config.toml
norm_place = "pre"
positions = "rope"
parallel_block = false
train_tokens = 485400000
MLP neurons of a small language model. Each row is named by its layer, matrix (gate and up: input weights) and neuron, and shows model dimensions 0-191. Each number is 500 + 25 x the weight over its row's rms, rounded and kept within 0 to 999. Numbers have three digits each. A neuron's up and down rows have the sign that makes its largest values positive.
Before each neuron's rows, "fires in" lists the words (lower case) most often at its 100 highest values on Wikipedia text that the model never trained on; "fires on" lists the tokens most often at its 100 highest values on Wikipedia text that the model never trained on. A number after a token or word is its count.

fires in: "to" 75, "of" 6, "the" 4
fires on: " to" 75, " of" 6, " the" 6, "eg" 4
L4.gate356:532442497522499497533447481487499522474529473528503485468517520472517442483461485488523495490457508509465529519471545525514469493485490559499490514552510484497530524466483492506476503480463474484551464437489493502497502520519497522464530483483518529506487482491510489507476512505472536516543485504500484485482497489530459461459543487524488487511503505495477522502505424503494498518485495493493501509464506478489520505471495568478507526518488508506510506510542515482552497540470484517501471486534499511522491524459501501554462487481489487505486490556509489449480545497530529509
L4.up356:514492494458486478519508459519555452480514480426526481467507452575518486477506515488493484495533499480510539489542516477507473481493506538499510493544559498571516543536497490518534524487501481485488490533503503471509484471527480470540480521495513490485465521511493487497510505477462512482480555465490463499518489526484496508476532488522506531517511488539495490496501517499476481513537517488519485493538510513520549520454474502523480523529500527531469501528526488488537516468491521483461501501501492484474479498491461492464545495529530512504525508524538549542497495519492471493

fires in: "in" 36, "on" 28, "by" 12, "since" 6
fires on: " in" 19, "On" 15, " On" 15, " In" 12, " By" 10, "In" 7
L3.gate497:494518463493501517485541488486495490508471502512518538493467499500434503515450488473503529497529510510487510451501499498493521490516476492489493514520514485468530492435555484486505547485485507526539527487532479525496532502493502466534522465546434510506515502500486479477475503527498476525521526477526506520493524472498483543453495481484480483509537481535524461526527526522448517493516522485457528522462502476516461490497482500525510471560492477490492498454463481462511508464500490506501526543452477490470498489510483438475480518490532492502488538543465495468467507533483509501
L3.up497:495539476498511503488522483475505474506471494467524528480477490538473518492504489443483491477483463491462488498540529475530498481512454498480481502527509483504524524520479488466507554494489485556503507498523441492470526494520506464569486507502538491489505508467488486473487543497467472512503501526519499498509520514503498481482540536507484484475527471509517513480539487516499498534502448515505492476489473554517512492517469465493501501530514475492514531444520493472500528482499480569468526514485457479502506548539457455477515546464517497453482534552496449481490501495506500506

fires in: "to" 43, "would" 28, "could" 6, "might" 4, "ll" 4
fires on: " to" 42, " would" 28, " could" 6, "ight" 4, "ll" 4
L3.gate117:488507484505498555460470547507486484507522442494500499463545465484518463514496491496521519546483488518487543500512522493479474561487434526530511462512486518506495480477457496512506464492483542496521480489474491507530458488527463477467458478468534457478510512538534457501479459461471516495488527504527487495510493508499459488512490500529483509510520487478511476475507535501531506514500535527523502496480512472507512516488471531486497515548518480503512538496462463492527479517503489498517529486527510469511572476475468492522461482504549493495549509503530468545489502512500540486
L3.up117:510491476480501509491524532503455495475491451547498537469507478488507441493504498512533523519476449505518520483506563502529477501459473489497526498505468519538510525511490532518522487504454499547520518528492534508530470481473473463481469493509560458521482526510453467511465471477509473497511513527495475484475489523538437486489525498528491516502532480505517487482528522554503499509469497542523496493518520456481522520503470542486487512533535518523475556495524538505499476496515437488512501520535506488456494471493493457490481503498518520480502473510520480504496466503465533504

fires in: "of" 47, "concrete" 4, "gene" 4, "none" 4
fires on: " of" 47, "re" 12, "ene" 5
L3.gate166:493530484544478497499505482512526565519511510475553503467451543491495494518499499498440512502468492499497484490521483492513513481473529465539525493494506499532472512472467461512472511513503467506442502499485499498548522452521507535513513479500548454492505472491492544479492481521462482511477526548471481521479495505536486500508461478487479468526491516452500487471510511499489493482536495506506497545493517466477502492525517472512563492512495526523500562562483516495471490464453507518546519491524429496494513521504492519524483534505475483553493543501504528498498480499491511496
L3.up166:523471500495510501482495517510549466465461526509493516477493485506547509500491425490457512515524464458497498511475467488480472522506462468491511547496518504493486548530509469496491483475527483472451494501493526480477489513502479545469532480472539538477521541448471474507510504515506449517537506479516445480478518506498517492479539449507533534519512538511451489503504536478517495464519491491546533472484527502503508472482546487511482533517521504463485463504512488506539501510510524469492547475494510503519528476484477492500442490510498454495511481467514510469507516523457502508

fires in: "but" 58, "so" 7, "though" 4
fires on: " but" 61, " so" 10
L4.gate602:529525488433515496439501493470476489416518483528500500496510490485496460485541526557503520488511493501485515503541499509504483490478490567458510480492486471466485502493505468522496518545505503528507513451520462506472481507505495507515458495489510512471510504522459483509510496460483466509504497461521514530462526522498515520498498512475461488510507478530497507473514490514466491514500494471476519505523474492446531463518483515518524472509502492520469447472504492495499477512458433499503533502481496582529543494518492522546531509517470463527541511523495491521466495519518495513
L4.up602:469487476504497453478462537496483532442515455487507498500490475480511477466491521500513498475475495467504474487578481502536508478481502499502525509469498460479529466483494489505465491529477472498448504474488496508482483493445507460441506458532512498499486493481539500476518481444548477518490509533517494487530536488500499473521482504511504487472493525482490476522528449519510475528502449473500544495492494496482466505493514485521487497496485480567501454458518508523485505526514449492504513510448508470532467468466500495462512523559501481460496482500489487515473491518488518536

fires in: "to" 29, "people" 10, "members" 7, "students" 6, "residents" 4
fires on: " to" 30, " people" 9, "s" 8, " students" 6, " members" 6
L4.gate740:519471477490525504492538526482548489501553468516536460508508488479563512494486452499489506455479467540504513467487509523550458498469491502522532535519484411516478506534499494490495467525511452521530538511515475528505548523527483477462491500539484496521474456493506510504497504504504460543507499522498444489466499512507496477489472513498508474505502488503520509531503544520526516515511493494494509534464510495502513533515497490495556480519493471482469556531519493530542471535524507518534524521491493469482481511473463503504440515504487511464483485512478487513474479492528517518
L4.up740:503489488477534552482533507515540490461541476536464459468478483516536531492516490493475518489460476523513510477514482493520527503480482482499473528512530498498524519509521587497506493547476482497505529484490457506540506473550486494512538503501549433506493479496495485505492503460502504518472520503465472490495470532479450493486536526502544464495529517528480484496484496490514493499505501510474490522502507473518478519542463528571510467499501497450532517524502506534500518513490515539472520521525498504486546472489468465511450469513509486541491509471502478482521521485508550480

fires in: "his" 51, "their" 9
fires on: " his" 51, " their" 9, " El" 7, " or" 4
L7.gate59:499539496525486534470542481476489463499530540489521532503475512501514483521552484499433504509485535507480482508471554510510509491485506479502568454493525456493506525478510474506498492499464477487465468483507495493524473486503500527484502446481511503519486497508477517501497478486505504503542517519505517487465495481534498483485471510540538475509517466464507537498552487498506489491474522482479468507500479518507508582495503498486488499522525547473476518507491485486473442495470510485522503479463486513452505479521434503476457484473536481518503522501491467532569552515482516522
L7.up59:496493492511482469539504520477493483475463476548485508480488488500498511537479479461469513495513537532469504495490533515506515491486545505448564474523478434505504535491532527494476506494486538468501484554523500474468495497514464504536486464503524499442519510501476434517492518458496506483474496522502541494510521473470457493501472516473555484501501493505511528468504545512445491554540460525522477460541479508472510510499505455517513491523499529498452476509493482464490497486472496488499490508465535489494521512503496484509468497509505492512485497544524457490507526529453518527

fires in: "his" 59, "to" 18, "s" 6, "their" 4
fires on: " his" 59, " to" 18, "'s" 6, " their" 4
L7.gate81:503500498496466493490490499512529516498511528470430489479511533532568489494495472466515496513511507464507500454530492504522480483479495479471518502492512470518532498507455549519503501481499491575488491510552504505512493538472474474481477521521481466491499533553535499516505523468538496490499519524512514455477466471508443519500492485461506467486475531520506483539459522473496531485528485470534500424521494490504498496470504501536477516550503497494475509502476488483506464526491481480571520492458537507515497466520505495465519477534523494536527471534519506487528524497488483500
L7.up81:492515522512484525519472500534508522484471500547510529454479486498533529474522480491522519534508508466475477510532505512516496508525470470462529463506454510547473504491504461522465489487464510468509514479531534492497493511514471505489471476513543504513527477520518468504554485482517504474491518496480552503505521536475485478485481533451495474477483488510540506498538470490465529490513505482478476464510511463493485538471521450484434466539498509497478475471516488514561532548521511519479496489502452492507503507488519520469512462489494476507497496523543546516514506550482468553

fires in: "its" 52, "their" 15, "his" 8, "her" 7, "being" 4
fires on: " its" 53, " their" 15, " his" 8, " her" 7, " being" 4
L4.gate541:480502524471463506488532480468527516485484509495513497550539516517490512498509543526543553482503551518469508503505515481466542491517552459482521504500492509495472500524518501489509507524515538522531541460482509522509488507521484509525539506522484493482519486526487490469479492549488479494543483489511503470505494516499509458504510452483471529527534513475513482488474488525457529527525486495496512445547483522497484472519555540530505519519495518531461558517474501502514516539524476521496499525514477556502525520548485479551505505503478493527519492499510449501470557518499444492
L4.up541:555539544511488499516508522523494501519536495494467499465489475481518548522529515479499497499501483497494515502547496511496509450508527489508465471470511493520477484452479466495501493476526542508502518448504496482521471503470464465491466481474499537545468527507518480503461500477516496542487543508496507500531562484504506449493460485479492477532496521499488521510497497499489502500484516473467502487496507507476551521486512497524555508488509505503502481504493504502541511499482425528466513473575516486531503509550465490512523474517446508488464484558475456507493501486442478500

fires in: "to" 53, "first" 5
fires on: " to" 53, "ly" 16, " first" 5, "ially" 4
L4.gate577:534503521496472528484488501509493499513484476499471498487500469457488539478455534511464536497480482522497500443494509487545490550437494476474507500486446502502502456549484544479497498498463513513531472454502452496508462523532475486460459486505506489504450488528514469518521501529474546471470530527517490496512469527480493515490510481518501481511528465469515481486510526507532480516478534490506501492522506496506557508513485538499503489519514482514492522497506437479550515522486451524486536522488521482502527535505504535487466493519561489535511511540528458492497470514508515461
L4.up577:526496481492451532500533517514506512484450483494459499469530507504569500481466522502556474530490477501521510476494479521477483492455492458454488499527529492477518508503493524463515546512488503532512520500490509498508447499496485477516475515515540479496447470518477442486516459483500524486516543468509460473522504551494514471523497467520493521474503533495491492484472478501527513533480495491510493482467544455513562497480470491500500502484472516509531540520508492522492527468515450537463500527501514477489500467440494504520530518484490537478511473495484449457471498522519505493

fires in: "by" 86
fires on: " by" 86, "are" 4
L4.gate6:498513508497486503469541512534504499470504521485493503518467494502504490472458501470490492499537532491502476521499438479518509504469453529452509464483518541531442503498511503525453507503474471469512464506480504513503507468470539506458494532520473493518527486482479483487518545520515514513516522497474512508519501486569447511486485508484505482462530449515508459503472523505486493434505526491494532489477507526452492523445444510508536472499478526505495483468518494458470503542524482507499557501490539512471536487493464516529502525498462488477509513542465464514471491490510497498
L4.up6:520455472527562510496463546504492506494486505468491484468500520497515478474490439510463482486527479473509498525465503448483497487469489480470530481524470509514506515473485491545446510488467513529551497531522441491454515469462495505500462493441490494544485501513456517493516498502472515480518486536523508504504498480465518525475464516489512494470500500497572495465486515491495532521518527479502515498483492471496547490463539462539452511476479507498512528480561484520515518481485516505507495456501529457482518502469477512501465496494490479473502488535520504536513510483515538512

fires in: "of" 19, "to" 17, "from" 15, "with" 9
fires on: " of" 19, " to" 17, " from" 15, " with" 9, "en" 4
L7.gate632:485511468539499508475512488478515445523527473484530534452544524495507507485495492453478481487487523555488521497516493514464476499463505506541506492521500496513499493519497518479462494516518491482511429501472459456504496483476531510524482482470525476456511479514464488475475544485514531495467522438481518482559507504506497477508520479443508491496496486486492491481466508494507524428474509460505543495512498504525511535455502511519512512514504491529461509461517510505538478501506465481519509542496504456480503494505455499559508514541492475551517439487477479488520518502507493498
L7.up632:522544465455528518480550451478536502457520563502496498512473478471520501486506499479538519493500510538488552504496571496490462495494489466541501516503469536529506504513518560489503484526465498500478484472531508479528502497456486479477485503508491508531560489499502485499500503457493452501538552463526504506515482488513488445539481466520520455510462523506509487488494484470550450507507514512482483490475472523502491486472482500504508505490492515537453476504539500496506531524490471507505467488527504456500515520535494515490501496532515467514447508506484468465494533525513481518

fires in: "of" 80, "colchester" 5, "mitchell" 4
fires on: " of" 80, "che" 11
L3.gate111:539530465535486502523483516516473521460536525532508440506480484525543486479528509500533491499478508510489527518515448526491488487495537503465469499538511527530510490530474456500513513499496490472501579502483509488527477520527505476492484496492514586478500488521473511496481502473513448472532548523500436497487461501500531507520524469522510508504521492448482465515483464517509468498477516487484500485487492473514526477504496517491492467472527460494467511483528464505493506547529524552490476511486468465486515511502513518494537520494508484499489498510484493518530517463479575517
L3.up111:498480555526511489509508509506505499501493504547489476465492534550531470499490520444503539471473522518488492515524490497537486479553524528518494509477559503510429553482455526524521520541477498454480479505488493514521513506456502491478494534505517502460551514488498512472507488499489461501466540530508434494489496565488488459486495515510545472509505514501505534496482500539499502466485486553511513510487440466492490503479524528503542507508500492493515501517500507535509489452509495497466523531480497494459540501478497528465507514505497461507502507443548492507493504504495484480

fires in: "but" 34, "or" 26, "fairy" 9, "and" 5, "orca" 4
fires on: " but" 37, " or" 34, "ly" 9, "y" 9, " and" 5
L4.gate625:489550480476460487474556499499492528483484497493496527499512457466518499491508480547451493499503518512468523461506519538513493511488437510471542504472521477486505504493517526498537495525470490494554479486506508500515496554537478569514505533517459517470528554495479452451528467520500486522529533525506503506535516511520462507504475470487516505532475479501486535514520482523490509496526496455512508481515498530498514529498535471504521506509479476501502526479513454477557497475511544510466514484488535507485546516564520533525466518493516534497536506490478494505473491507468525503
L4.up625:470492521511503471520483462497537528436545533499491494520485476475511481575512496466482503543487513551503495479502517532521502531514476534523495445505472518539501509492490474490469459491522514515480491508530451466471553527514505515520500490468538481494534590469462485499532495476526455505520494477492519522521539521507527482494511487489523516486522495502493463531528502504489544491492509499494470550493510505536519497457523481490518472446445464519480484476492489494493519482506508489522474457527472486507484490495516537527514530516486493491477514496516495514532500485550488488